Part of a small language model's weights: capped logits.
MLP neurons of a small language model. Each row is named by its layer, matrix (gate and up: input weights) and neuron, and shows model dimensions 80-207. Each number is 50 + 15 x the weight over its row's rms, rounded and kept within 0 to 99. A neuron's up and down rows have the sign that makes its largest values positive.
After each neuron's rows, "fires on" lists the tokens most often at its 100 highest values on Wikipedia text that the model never trained on.

L11.gate227:17 74 52 47 39 56 24 47 55 88 51 50 39 68 69 58 51 57 31 54 44 40 45 74 48 43 31 39 70 36 81 63 27 45 51 50 60 32 52 45 60 17 99 61 74 31 42 43 61 79 43 52 58 36 41 45 42 26 61 38 70 82 58 49 50 53 50 48 55 37 74 21 28 45 45 48 30 33 32 71 82 64 24 32 48 44 42 35 36 55 17 28 79 42 67 25 51 31 56 69 34 50 43 30 45 49 42 51 55 60 54 43 46 65 35 34 51 41 46 43 78 40 70 36 61 63 38 54
L11.up227:45 53 42 66 47 64 48 62 90 63 41 31 64 56 65 67 43 39 16 52 74 38 33 63 35 49 28 39 65 48 33 57 53 70 41 56 81 59 59 46 70 60 48 46 56 36 37 53 44 51 47 42 62 71 57 33 32 60 72 52 61 60 51 35 29 63 61 34 63 33 45 32 61 42 53 44 53 48 61 41 65 64 53 34 47 36 50 63 12 68 38 56 44 44 35 42 45 36 53 29 76 37 59 37 40 36 54 40 47 58 26 51 48 41 43 09 40 17 54 44 72 33 39 44 48 64 56 26
fires on: ",", "),"

L4.gate611:53 58 28 90 74 62 50 56 92 64 64 45 58 53 71 64 66 36 68 47 11 45 65 41 43 37 69 62 53 45 78 52 59 48 53 54 68 46 42 43 70 55 43 88 51 87 42 25 50 64 48 45 60 71 75 45 55 59 75 27 61 44 49 74 18 78 64 32 60 53 43 19 54 69 42 61 15 31 50 32 46 55 56 58 52 43 58 51 62 37 68 53 44 16 68 20 36 36 33 19 53 50 75 16 67 55 62 55 61 39 33 59 62 52 23 42 61 32 29 40 58 58 43 75 79 62 54 52
L4.up611:88 58 35 54 55 57 45 62 51 76 22 60 54 72 56 47 36 49 29 39 51 25 29 67 36 74 58 52 33 34 79 77 69 62 48 54 65 45 63 57 56 68 61 60 53 61 29 31 56 40 47 55 73 56 48 56 23 56 44 84 53 34 50 47 23 53 49 56 38 54 56 62 55 29 61 36 28 60 44 31 43 37 69 54 75 77 69 73 53 79 40 49 41 45 22 65 63 36 49 57 63 50 39 16 46 46 63 28 66 41 40 42 61 60 47 08 36 56 55 13 62 43 63 66 58 38 54 27
fires on: ",", "\","

L4.gate428:33 45 60 58 58 60 50 44 55 45 49 55 60 38 46 41 52 67 47 44 61 41 46 49 57 39 45 49 59 51 59 53 56 20 43 44 21 37 49 46 66 41 38 52 60 32 41 40 50 40 47 67 64 32 29 55 31 51 15 81 53 82 28 44 64 58 34 41 26 54 58 63 46 66 58 34 52 56 36 23 51 61 16 44 36 61 55 65 31 55 46 57 67 40 59 54 60 45 51 58 24 15 54 55 34 56 47 61 66 30 49 40 58 25 62 54 70 31 38 60 54 40 48 34 73 66 45 30
L4.up428:50 53 37 51 43 62 24 43 19 43 44 47 51 78 58 54 46 42 03 41 56 54 88 68 62 26 29 46 67 47 39 69 67 30 25 62 47 80 68 30 38 61 53 37 33 59 44 81 39 37 67 56 27 46 58 71 43 37 59 81 41 46 38 20 50 39 54 51 61 32 66 38 22 68 46 23 54 43 65 55 47 39 43 74 43 63 61 59 41 44 55 46 62 59 34 40 65 42 51 25 39 58 45 37 57 57 35 53 52 18 55 41 54 44 30 45 55 57 74 83 46 42 45 64 51 50 53 61
fires on: " and", " have", "is", " won", "y"

L10.gate19:46 71 55 39 78 59 45 34 64 71 57 74 48 36 50 46 33 50 54 62 71 55 40 49 45 50 40 52 15 61 65 60 54 33 34 50 52 26 52 42 68 43 69 65 77 50 59 44 35 49 36 42 39 29 71 22 64 38 49 44 57 68 55 50 55 40 39 34 33 19 81 65 57 36 51 43 48 58 48 69 50 60 51 66 41 52 69 73 37 40 50 58 46 62 65 49 72 32 71 50 54 21 33 28 30 48 53 23 42 64 45 46 55 65 41 62 48 59 41 79 89 55 38 33 40 42 49 39
L10.up19:64 65 48 44 48 65 51 45 70 73 41 66 53 87 34 55 49 44 54 34 62 20 24 57 20 39 37 59 53 18 47 42 64 60 45 55 33 62 37 30 51 28 36 67 26 55 69 68 33 47 45 40 73 37 82 64 44 68 48 51 36 24 22 45 47 52 50 44 41 77 31 56 87 46 51 52 50 59 33 54 36 30 44 65 76 34 73 39 65 58 49 59 52 62 74 38 48 35 43 64 57 57 55 33 49 57 50 52 22 39 61 87 24 31 72 46 44 49 66 59 40 50 35 31 41 51 68 63
fires on: "\n", ")\n"

L12.gate118:58 53 38 45 57 37 34 30 52 76 66 78 41 49 42 51 48 35 38 33 37 54 64 37 43 37 64 56 27 57 51 67 75 60 43 34 46 60 36 46 62 23 61 45 51 34 00 35 45 51 31 57 37 51 22 51 54 44 59 71 43 57 43 49 48 27 46 31 41 37 46 31 27 40 25 48 00 63 55 41 64 57 66 36 56 43 56 43 40 56 33 50 34 54 44 51 49 45 51 47 37 50 39 41 66 46 60 33 51 35 63 32 38 62 43 57 38 58 42 43 50 23 27 49 80 50 28 55
L12.up118:56 61 39 56 29 35 41 66 41 53 54 62 44 43 72 46 40 36 43 57 21 53 43 75 34 53 36 48 40 37 80 73 42 68 37 52 54 69 64 44 68 50 64 34 44 24 67 49 42 51 58 65 53 46 53 50 31 56 81 53 45 55 59 64 31 21 36 29 57 37 56 44 64 43 32 62 27 47 57 47 69 61 69 19 73 64 36 66 47 69 35 48 38 45 40 73 48 54 68 56 30 47 39 59 45 66 63 39 68 30 25 36 72 66 55 48 34 47 26 52 52 39 75 53 42 56 59 40
fires on: ",", "),", ");"

L6.gate299:30 55 66 41 70 56 52 52 30 33 52 47 68 29 44 35 24 69 68 66 30 29 53 59 44 52 55 53 45 73 54 69 61 41 48 44 43 08 28 43 67 52 69 43 51 56 17 42 20 68 22 45 59 29 59 47 44 63 90 79 51 71 44 44 48 45 45 42 30 31 51 42 53 31 42 48 60 27 43 64 57 44 65 38 41 54 31 28 34 40 34 24 46 50 60 59 46 34 51 51 54 37 35 54 45 51 64 41 44 39 69 61 49 72 40 56 63 56 54 77 56 50 32 24 37 38 48 53
L6.up299:66 72 36 53 46 38 47 17 46 38 33 45 43 42 74 46 52 46 12 55 82 39 76 56 57 11 49 76 46 41 41 41 83 47 48 66 52 72 59 33 65 72 61 45 81 40 66 78 45 46 32 56 27 63 55 35 66 41 39 27 65 32 50 68 38 41 56 32 55 55 32 59 42 71 46 43 39 57 46 36 61 67 43 54 46 28 57 29 38 60 58 61 44 81 41 46 58 50 33 57 59 36 65 45 35 37 56 64 29 76 23 54 51 30 45 46 70 25 50 60 55 50 37 41 50 54 37 22
fires on: "\n", "'\n", ")\n"

L2.gate337:45 53 80 51 13 60 37 49 38 18 46 42 49 69 57 46 71 46 42 70 40 48 56 62 60 35 48 23 51 51 47 32 36 59 59 58 56 54 46 32 59 72 75 55 67 74 85 63 46 34 67 65 55 44 27 56 52 68 61 68 33 65 52 66 60 50 39 57 51 24 75 68 18 63 53 67 25 43 49 65 50 38 56 40 48 89 30 25 65 79 53 40 43 48 39 76 11 44 30 57 68 40 07 39 65 70 66 54 67 21 54 36 75 40 59 64 53 57 24 61 43 51 55 65 32 38 46 27
L2.up337:49 44 34 57 32 62 62 64 53 28 63 48 37 78 39 47 11 81 33 54 33 22 32 75 37 51 43 52 60 41 40 57 55 66 34 58 52 57 78 48 79 51 47 71 59 18 36 81 48 49 51 47 80 54 80 40 39 53 61 71 33 42 27 60 31 49 28 52 23 47 52 80 49 53 39 48 43 59 21 36 62 60 44 67 33 28 63 52 66 50 51 42 59 67 33 49 52 75 65 77 63 23 24 58 26 62 49 67 44 45 58 14 58 53 53 36 40 38 38 39 35 43 33 55 47 39 42 55
fires on: " —", ")", "}"

L12.gate500:48 59 43 56 57 73 50 29 26 54 58 63 68 45 46 47 26 77 64 77 57 51 56 31 44 49 75 56 45 57 36 62 54 53 47 60 74 55 62 44 68 33 62 51 48 12 17 60 32 54 46 85 57 57 41 49 55 45 85 47 99 85 42 56 52 70 50 60 46 49 38 33 53 46 45 78 50 58 45 71 60 48 35 48 57 61 39 40 18 59 51 40 57 45 50 50 93 32 39 31 18 42 35 32 34 32 49 45 67 46 46 43 85 42 66 35 59 40 53 49 53 63 64 55 41 71 41 42
L12.up500:88 39 52 43 54 68 52 45 48 41 34 72 46 51 32 38 45 32 54 55 21 56 57 55 51 42 63 56 50 29 54 31 77 44 34 55 38 66 48 36 64 62 55 61 51 56 81 74 47 50 65 19 29 74 71 37 48 69 35 53 53 34 47 56 41 66 53 62 68 59 39 63 49 63 32 35 64 36 64 46 58 73 48 80 47 20 58 38 60 78 70 41 20 45 46 30 69 31 69 61 34 51 54 29 57 66 65 16 50 55 56 76 49 27 37 57 42 37 72 31 33 43 34 57 45 58 53 56
fires on: " |\n", "\n", ")\n", " |", "}\n", " ("

L13.gate608:51 55 55 55 41 38 69 21 55 53 80 39 35 51 53 50 38 56 67 67 32 45 61 48 42 57 43 37 57 43 41 47 38 27 62 43 66 38 63 64 75 26 49 79 44 46 56 61 46 38 56 58 81 24 53 29 55 39 54 44 99 48 62 52 31 66 28 61 37 41 51 49 62 49 51 75 55 33 38 49 34 52 51 37 65 49 51 44 38 69 52 75 44 48 67 39 67 33 88 39 86 99 26 50 68 61 33 47 28 45 48 71 36 24 31 48 62 58 66 39 53 42 55 36 41 77 52 42
L13.up608:73 55 46 44 63 52 53 70 54 53 67 51 49 73 37 35 46 37 44 53 38 66 41 34 64 49 39 51 48 46 54 81 57 67 63 71 66 63 51 65 57 50 63 39 69 70 41 44 52 35 68 67 64 40 59 27 78 59 61 27 53 42 37 60 53 48 57 41 35 19 61 52 44 48 40 52 40 58 71 51 11 57 67 46 10 62 14 61 29 43 50 57 22 34 49 57 25 34 66 22 33 55 41 61 30 45 63 27 70 53 44 78 37 05 54 47 31 54 44 41 62 49 34 44 56 75 28 52
fires on: " ", ",", "199", "200", "\n", "189"

L9.gate398:44 20 49 69 45 63 42 64 51 47 50 65 51 32 32 63 43 68 26 23 43 44 72 40 59 48 71 59 76 81 46 66 59 39 60 05 60 58 49 27 64 43 47 78 44 52 57 53 22 63 46 62 49 32 58 45 48 64 69 31 61 59 19 54 46 88 75 48 38 61 56 64 65 77 57 76 38 34 46 29 17 19 64 41 49 55 59 54 44 38 22 60 40 22 53 60 57 55 36 23 42 39 58 47 75 39 52 57 78 39 55 38 65 38 57 62 58 48 60 32 44 47 40 65 42 57 50 33
L9.up398:66 62 41 67 62 45 37 59 33 27 52 49 41 40 74 44 34 69 52 56 71 58 66 59 64 57 58 66 56 47 61 36 33 60 61 39 47 46 93 66 42 59 60 54 37 45 68 28 54 32 64 61 41 50 60 54 54 49 38 34 69 45 73 26 61 53 47 63 12 88 34 54 65 40 69 58 41 61 50 32 47 59 68 60 70 79 68 89 60 27 55 77 42 26 50 59 34 64 62 61 41 31 48 69 43 53 35 50 30 41 65 31 29 64 36 53 61 64 45 67 40 52 31 44 45 25 39 21
fires on: "."

L13.gate443:39 22 43 36 37 32 34 59 41 55 43 48 36 49 59 47 48 44 47 40 44 42 64 38 45 52 54 30 46 43 58 45 55 55 22 93 62 49 59 24 59 34 45 60 51 47 54 26 11 38 53 38 36 59 72 55 38 39 44 62 51 55 30 45 34 80 64 62 55 45 44 36 34 14 55 66 45 47 40 48 56 54 26 56 37 16 21 21 38 70 61 11 37 82 48 75 51 43 36 56 48 38 43 63 65 65 60 70 70 39 37 30 55 31 47 60 61 81 61 55 70 61 41 66 39 37 61 32
L13.up443:34 33 43 40 55 24 51 51 34 79 42 62 58 39 54 43 34 46 43 40 31 30 59 46 72 47 64 60 41 77 58 70 21 77 41 52 45 48 14 33 31 30 56 49 42 65 63 70 23 52 44 48 31 53 19 71 47 78 39 68 64 32 51 26 55 80 55 50 38 77 57 57 14 41 52 39 41 49 63 68 64 78 50 59 46 54 47 50 42 49 63 66 37 46 62 48 36 37 34 68 24 22 63 54 27 49 56 64 71 50 79 05 51 30 44 79 55 41 64 31 38 65 55 40 48 86 53 51
fires on: " A", " C", "A", "ar", "S", "or"

L14.gate102:43 40 51 44 55 59 58 43 51 16 76 35 62 56 45 33 66 53 77 48 50 35 52 33 30 50 45 73 60 32 43 58 60 43 10 54 70 26 60 57 33 56 54 51 24 47 55 67 47 24 25 77 29 59 37 81 50 40 36 41 59 50 32 65 70 52 60 19 14 45 43 57 32 33 33 64 78 51 61 54 52 34 44 56 55 58 51 26 39 52 34 58 41 72 53 62 47 36 39 57 50 36 32 37 68 53 70 64 19 67 53 45 43 33 71 62 41 35 60 46 57 60 44 44 40 63 41 62
L14.up102:29 43 56 52 37 63 52 49 57 55 48 22 55 54 34 39 55 40 63 70 65 76 45 31 45 72 59 44 62 72 50 80 42 79 36 82 36 31 44 65 27 64 45 60 37 56 51 56 81 26 51 69 47 40 47 34 66 30 67 50 49 54 41 46 29 78 20 50 51 48 52 46 49 43 69 48 70 46 59 26 56 28 32 28 21 35 52 45 58 41 53 55 40 51 53 30 70 54 51 50 64 73 51 72 62 62 44 32 58 76 37 30 25 71 68 36 66 56 71 45 22 23 44 41 47 51 76 42
fires on: "200", "201", "196", "195", "199", "202"

L4.gate205:51 59 64 65 39 48 20 34 72 68 47 46 42 39 30 47 55 66 39 11 39 35 29 53 75 64 43 66 51 61 53 49 67 79 38 63 28 46 52 57 68 39 66 45 34 72 57 52 47 47 23 99 47 36 24 31 15 39 69 51 50 51 55 35 41 34 62 51 37 07 10 55 28 47 68 47 37 42 37 21 44 52 79 49 55 77 61 64 78 59 50 57 68 23 51 41 55 46 65 53 51 49 20 42 55 45 23 79 50 25 68 48 62 44 62 65 53 65 41 74 83 68 73 36 64 57 60 37
L4.up205:13 67 55 45 77 54 76 54 48 47 41 59 47 49 59 34 41 54 72 69 43 44 51 83 57 62 35 11 58 55 56 52 61 36 20 27 70 44 53 45 37 59 51 50 65 54 66 47 38 44 52 48 70 50 62 59 81 26 61 62 42 60 71 51 40 40 61 55 39 32 56 51 47 56 57 65 48 29 57 60 51 79 61 18 51 42 61 30 71 50 35 42 57 28 38 50 48 36 45 40 35 45 39 45 80 74 36 37 42 26 67 67 36 65 26 49 69 26 61 51 37 47 44 48 56 45 61 33
fires on: "%", " still", " never", " ever", " lost"

L11.gate276:45 33 71 62 29 39 47 64 28 53 42 57 38 87 36 36 44 55 46 55 41 26 53 61 52 64 32 42 63 42 46 79 60 73 40 52 50 22 74 45 32 34 70 98 55 47 41 60 67 68 53 50 69 29 34 60 35 85 69 53 99 40 43 49 51 46 33 47 35 48 59 64 69 34 57 67 51 44 57 41 43 53 34 62 57 57 40 41 58 15 50 61 76 52 63 60 49 42 73 38 50 55 39 38 42 64 50 39 49 52 44 46 44 64 53 25 14 41 50 60 40 43 52 28 40 74 48 43
L11.up276:66 42 43 42 27 50 51 85 44 58 39 41 73 38 47 22 55 65 45 35 40 61 54 24 12 51 70 56 52 50 39 51 58 62 29 82 64 42 53 73 81 61 51 66 60 57 45 33 62 41 36 65 43 48 54 40 56 46 48 35 44 41 54 88 44 56 38 69 34 39 59 50 23 53 76 59 30 62 73 27 39 60 53 36 56 48 23 24 59 37 43 43 63 51 59 40 64 58 69 39 63 58 38 51 62 76 66 40 42 55 12 21 17 66 43 62 40 60 66 23 35 37 60 39 32 51 37 45
fires on: " ", "200", "201", "199", "198", "192"

L2.gate518:43 53 96 59 75 61 43 50 40 65 34 48 49 30 37 60 30 26 41 80 49 45 64 30 46 54 38 38 36 29 48 82 67 69 53 39 48 44 59 60 36 66 72 67 72 74 72 69 57 20 33 45 36 56 52 62 57 43 40 58 71 45 52 09 30 61 33 58 55 32 51 38 38 27 44 64 41 43 55 39 52 34 84 33 28 49 61 48 69 55 55 52 58 41 71 17 37 61 29 60 49 05 54 35 36 21 54 58 62 43 40 72 44 47 62 59 57 41 46 60 65 75 56 35 26 39 50 51
L2.up518:57 50 53 39 89 46 40 62 44 68 54 59 36 34 32 25 46 44 36 79 56 70 50 24 46 48 33 35 34 44 39 57 59 61 70 53 57 43 42 23 41 68 42 38 65 47 72 53 61 23 31 38 46 43 47 78 72 40 27 52 46 54 41 60 74 63 31 63 70 63 50 23 42 39 30 64 59 71 52 49 63 52 67 21 24 34 37 41 73 38 61 24 45 79 46 45 48 41 68 35 49 21 46 73 41 30 28 36 30 56 58 67 36 62 39 55 32 33 68 38 58 40 57 05 17 67 71 51
fires on: "ton", " County", " as", " State", "dale"

L6.gate287:50 19 48 48 49 57 37 76 67 75 59 51 51 53 62 68 57 38 66 37 38 23 52 33 41 38 60 45 51 53 75 58 50 70 48 66 36 32 59 34 68 39 68 52 49 53 50 41 14 74 37 72 67 75 58 60 39 49 48 62 37 53 48 42 29 37 57 73 58 71 49 41 61 50 60 58 52 48 20 45 53 33 63 35 40 48 45 43 44 71 29 42 42 64 62 71 55 40 25 56 38 58 65 47 21 78 27 57 73 51 46 60 57 18 57 54 55 49 40 44 60 54 62 56 53 28 56 66
L6.up287:51 54 60 25 50 40 36 56 25 27 55 50 40 38 77 79 32 35 59 37 39 68 54 49 61 61 58 59 63 72 33 68 31 49 69 55 46 35 89 37 45 35 34 25 56 48 54 45 12 36 42 60 42 59 45 61 39 53 49 81 25 45 50 49 41 50 73 66 64 50 46 39 45 60 72 67 33 74 49 35 38 37 38 44 37 55 68 32 43 80 41 61 24 44 56 60 23 30 14 50 49 53 44 64 46 48 38 33 56 32 34 56 47 56 50 57 67 69 61 48 32 61 32 42 80 39 42 59
fires on: " A", " C", "I", "P", "M", "S"

L2.gate230:68 52 50 38 21 28 64 51 39 14 34 66 37 39 51 60 66 56 42 43 40 51 46 51 38 54 42 55 28 34 59 40 39 37 44 32 45 29 67 36 42 39 44 44 15 50 37 55 24 58 51 63 46 43 64 51 48 66 57 59 42 44 41 71 42 34 76 51 75 61 38 47 54 73 59 40 60 70 29 42 35 26 49 37 36 47 26 21 37 45 49 62 32 39 56 53 60 49 23 59 54 22 32 39 29 21 57 55 52 64 69 40 33 60 39 91 41 38 65 53 42 48 50 40 49 46 25 63
L2.up230:51 56 35 56 38 43 63 44 70 21 38 58 37 39 33 43 80 63 47 49 50 58 46 46 33 91 49 55 26 45 56 39 26 42 83 39 65 54 68 51 11 79 33 43 52 45 46 36 72 60 49 38 72 39 56 66 48 85 56 59 42 36 36 73 48 47 45 45 81 40 56 52 66 44 49 56 21 60 76 38 56 40 59 17 36 39 25 11 54 43 81 06 43 68 39 38 67 49 40 31 74 47 40 43 37 32 54 58 39 70 55 58 41 74 45 70 37 21 42 49 60 46 58 19 43 69 62 35
fires on: "L", "n", "E", "I", "al"

L6.gate638:49 68 53 60 67 67 48 39 42 69 57 62 61 68 79 72 49 47 60 66 35 35 47 67 34 31 58 39 32 63 76 57 61 44 39 53 55 45 53 71 30 44 84 15 56 46 62 47 27 47 42 33 66 46 50 64 18 50 27 17 61 42 31 38 39 57 60 31 57 59 40 50 43 54 52 60 40 41 58 34 53 60 29 70 41 41 34 66 60 53 25 71 48 66 40 38 65 44 24 29 51 49 49 55 06 73 63 49 37 34 47 23 64 63 72 76 54 35 60 44 48 46 99 46 30 27 63 53
L6.up638:48 72 69 53 46 57 53 52 67 21 46 51 45 56 95 25 18 53 39 46 77 54 55 56 22 47 68 77 53 64 54 48 50 62 55 54 55 56 73 30 62 26 42 32 65 68 63 53 56 38 12 48 60 76 51 54 62 50 61 50 62 70 44 41 53 39 57 59 50 81 40 32 42 37 31 24 26 58 34 52 55 70 33 41 74 33 54 62 39 53 28 55 79 04 81 47 68 48 39 33 60 75 52 57 61 45 81 36 98 68 40 44 57 44 12 37 44 65 42 52 94 58 60 63 46 32 46 83
fires on: " C", " A", " a", "-f"

L9.gate89:58 56 44 17 44 42 41 44 41 79 28 38 51 52 53 42 64 77 40 50 46 44 63 53 29 25 78 62 38 37 81 36 37 63 64 31 56 56 45 56 47 48 51 67 19 75 30 70 49 69 35 72 57 51 56 45 40 58 35 55 56 39 22 56 47 50 50 38 51 62 63 72 31 27 66 35 39 35 44 46 47 40 41 47 38 46 42 72 47 50 31 70 30 56 30 52 51 64 62 18 84 38 46 67 24 61 65 31 58 46 67 45 38 57 52 38 56 21 46 39 46 62 52 47 52 49 75 45
L9.up89:29 32 64 48 54 56 44 41 32 78 49 48 51 44 70 23 41 49 21 61 44 46 50 55 37 43 61 53 49 28 79 60 41 51 67 27 68 49 48 32 55 68 45 67 54 65 53 75 53 59 34 61 57 56 59 53 41 62 43 39 26 38 43 35 42 59 63 23 45 66 55 62 32 19 43 30 43 17 51 77 58 53 53 37 31 40 62 75 52 52 48 58 46 44 24 22 41 76 42 38 46 68 65 58 35 60 88 21 89 47 67 41 58 56 41 19 74 38 49 38 50 33 46 41 86 50 46 56
fires on: " S", " C", " V", " sc", " sp"

L7.gate134:41 85 36 38 39 50 41 58 31 35 24 54 72 62 59 54 20 53 53 75 34 74 81 57 76 68 17 62 48 57 77 47 57 40 45 55 28 68 77 59 55 52 29 58 56 52 85 44 44 58 33 50 49 24 49 58 55 41 62 25 54 90 52 52 24 47 78 45 60 69 43 53 55 56 49 43 26 55 47 58 58 44 18 37 26 41 35 34 35 75 44 71 47 44 35 30 42 62 41 63 35 60 37 48 35 57 75 54 53 64 59 40 65 33 45 19 57 51 53 36 50 53 50 65 59 60 52 29
L7.up134:46 16 50 49 56 53 48 49 62 68 63 51 34 69 50 63 44 42 58 51 42 60 56 50 44 40 61 67 50 63 61 74 36 56 38 46 32 41 31 62 51 51 51 42 16 24 36 26 20 37 43 37 36 42 74 33 33 68 56 91 57 16 53 29 45 49 72 49 43 43 40 39 50 46 51 53 38 54 51 57 63 31 49 65 69 36 16 48 52 59 46 48 51 54 44 53 38 32 59 72 00 30 62 45 57 65 71 48 73 53 58 42 45 46 72 44 31 50 48 52 10 65 86 56 51 64 64 53
fires on: " A", "A", "1", " a", " An", " an"

L11.gate273:64 51 72 28 53 25 42 48 46 43 38 68 34 65 54 57 29 63 47 42 49 43 63 29 71 66 45 30 54 66 56 54 38 13 46 57 45 41 42 48 75 51 57 49 30 84 75 26 20 33 70 48 64 51 44 67 15 28 65 28 46 49 50 58 31 78 70 59 34 66 59 37 62 39 56 56 27 48 49 42 62 54 53 39 38 59 40 45 54 63 33 44 46 73 35 56 36 30 22 19 55 56 41 62 40 69 52 66 49 63 55 10 31 45 24 64 58 70 49 92 36 67 29 54 42 64 48 79
L11.up273:53 58 46 65 55 55 57 59 52 59 59 70 49 59 52 69 66 37 55 53 73 29 56 74 59 41 43 53 32 59 50 49 43 58 84 62 66 42 60 48 34 50 71 24 26 39 51 43 27 64 48 68 50 67 14 44 43 80 81 58 46 48 47 42 63 79 56 41 64 56 58 29 45 39 46 41 25 54 59 46 35 69 65 82 80 36 30 21 45 56 52 57 42 57 64 41 45 44 44 40 40 45 40 31 12 57 51 50 65 53 40 42 49 58 34 81 53 46 34 52 76 37 46 35 46 44 46 33
fires on: " A", "A"

L12.gate187:50 67 69 44 67 58 67 50 62 63 49 66 23 61 35 58 32 63 45 52 27 30 36 41 46 37 76 53 56 27 31 71 72 29 52 41 38 22 34 61 61 37 59 34 53 62 17 53 57 62 32 60 44 49 58 17 38 43 52 39 35 53 36 56 62 58 25 21 26 66 31 42 44 38 35 66 47 70 50 63 38 58 57 54 48 65 55 49 31 62 61 61 64 42 70 30 46 76 39 51 53 39 53 32 42 58 47 44 21 37 71 73 42 65 29 61 52 68 52 52 50 13 46 76 52 52 64 70
L12.up187:68 77 29 50 54 39 54 59 44 62 41 53 35 40 55 35 40 35 34 74 27 76 28 42 63 32 40 16 69 27 48 73 39 51 48 54 31 48 32 51 28 28 48 30 22 50 49 51 36 39 60 45 83 50 53 13 47 55 32 62 48 62 51 47 39 48 51 53 56 38 34 39 50 59 57 45 47 45 59 37 37 39 75 73 54 35 57 91 67 58 35 47 06 55 62 52 34 13 42 74 57 43 60 40 53 70 82 27 41 57 61 41 64 22 81 56 66 32 50 51 84 29 56 61 46 62 58 35
fires on: " and", ",", "),", " by"

L7.gate236:49 78 61 31 35 45 64 53 51 71 25 47 60 49 64 54 52 49 47 44 49 59 73 54 63 42 44 61 20 38 60 34 30 48 68 56 60 63 67 50 41 60 40 67 76 48 30 59 41 58 70 44 57 64 76 33 27 56 68 48 56 44 56 25 45 54 45 60 37 69 52 81 55 33 40 29 55 77 48 75 41 35 72 65 45 30 45 54 32 41 79 49 50 60 48 51 68 60 59 46 32 54 72 74 47 72 85 61 64 52 38 64 15 47 48 34 44 64 67 44 32 44 14 52 46 60 44 49
L7.up236:40 74 59 48 66 68 31 67 25 69 17 48 73 27 59 57 78 71 63 70 31 38 31 79 47 57 51 52 64 38 79 33 68 58 65 53 72 62 54 32 43 37 56 63 72 68 65 59 44 45 34 33 34 36 46 60 30 70 56 36 44 62 37 26 62 38 94 42 39 46 40 52 25 35 33 80 28 40 54 78 43 64 64 63 44 48 49 36 64 54 47 60 27 57 71 40 39 53 10 32 49 62 46 41 59 47 46 31 77 47 70 34 44 58 78 62 82 65 49 38 29 32 37 66 49 62 53 53
fires on: " S", " D", " C", " B", "F"

L12.gate89:30 60 49 42 23 59 67 57 40 41 58 47 46 49 17 47 24 58 49 49 70 41 29 36 71 51 50 65 59 44 41 60 43 32 70 53 51 37 55 42 47 60 65 34 52 41 37 68 36 64 55 80 48 33 14 39 70 35 60 74 61 76 48 55 38 42 45 37 28 54 85 48 61 22 61 56 67 58 62 53 21 53 55 63 53 38 33 29 40 46 43 33 85 51 55 71 42 51 72 34 44 60 47 27 61 61 45 54 58 35 31 16 43 53 76 62 37 75 39 38 68 38 56 04 55 36 23 59
L12.up89:54 45 42 29 19 18 71 63 42 55 35 44 51 62 62 35 86 59 48 67 56 68 56 34 35 86 52 56 61 46 58 42 47 57 47 61 55 40 34 77 58 53 51 59 49 28 40 31 90 46 51 23 45 45 80 37 60 64 45 46 39 36 68 72 74 60 32 31 40 17 51 57 57 34 48 54 38 55 49 56 41 37 48 48 55 60 54 47 77 29 65 57 62 32 37 63 14 52 49 39 64 71 49 48 49 75 45 68 51 59 37 29 39 32 54 71 45 33 55 65 25 38 58 45 29 48 67 66
fires on: " ", "–", "200", "201", "199", "202"

L10.gate165:65 37 64 24 33 63 28 52 50 70 34 30 40 53 36 63 30 45 61 29 32 80 53 74 33 32 50 71 51 54 60 67 33 56 40 50 52 38 45 37 54 30 80 65 79 78 38 45 43 65 37 51 51 51 84 51 83 65 41 55 52 72 47 25 43 69 52 52 50 51 78 43 58 29 48 58 43 41 54 27 53 14 54 54 51 42 59 63 37 49 43 48 62 51 44 35 55 46 29 37 38 74 30 35 65 24 44 41 66 71 68 57 36 48 48 49 50 35 42 31 36 67 40 74 60 55 51 73
L10.up165:55 60 26 76 51 60 58 47 52 43 43 27 35 63 75 49 33 35 45 46 44 44 80 30 80 60 52 59 44 60 61 52 44 67 62 62 55 73 71 61 61 77 44 52 41 67 55 48 31 50 53 19 46 50 41 58 17 42 45 40 51 81 65 61 59 52 41 29 30 62 44 43 46 43 48 46 40 38 62 59 53 67 55 55 37 70 58 72 37 46 42 60 33 62 48 48 51 39 46 47 29 68 43 68 42 22 20 30 54 32 51 43 50 54 44 60 55 51 40 63 63 56 37 30 22 33 64 44
fires on: " |\n", " |\n\n", ".", "\n\n", ")\n\n"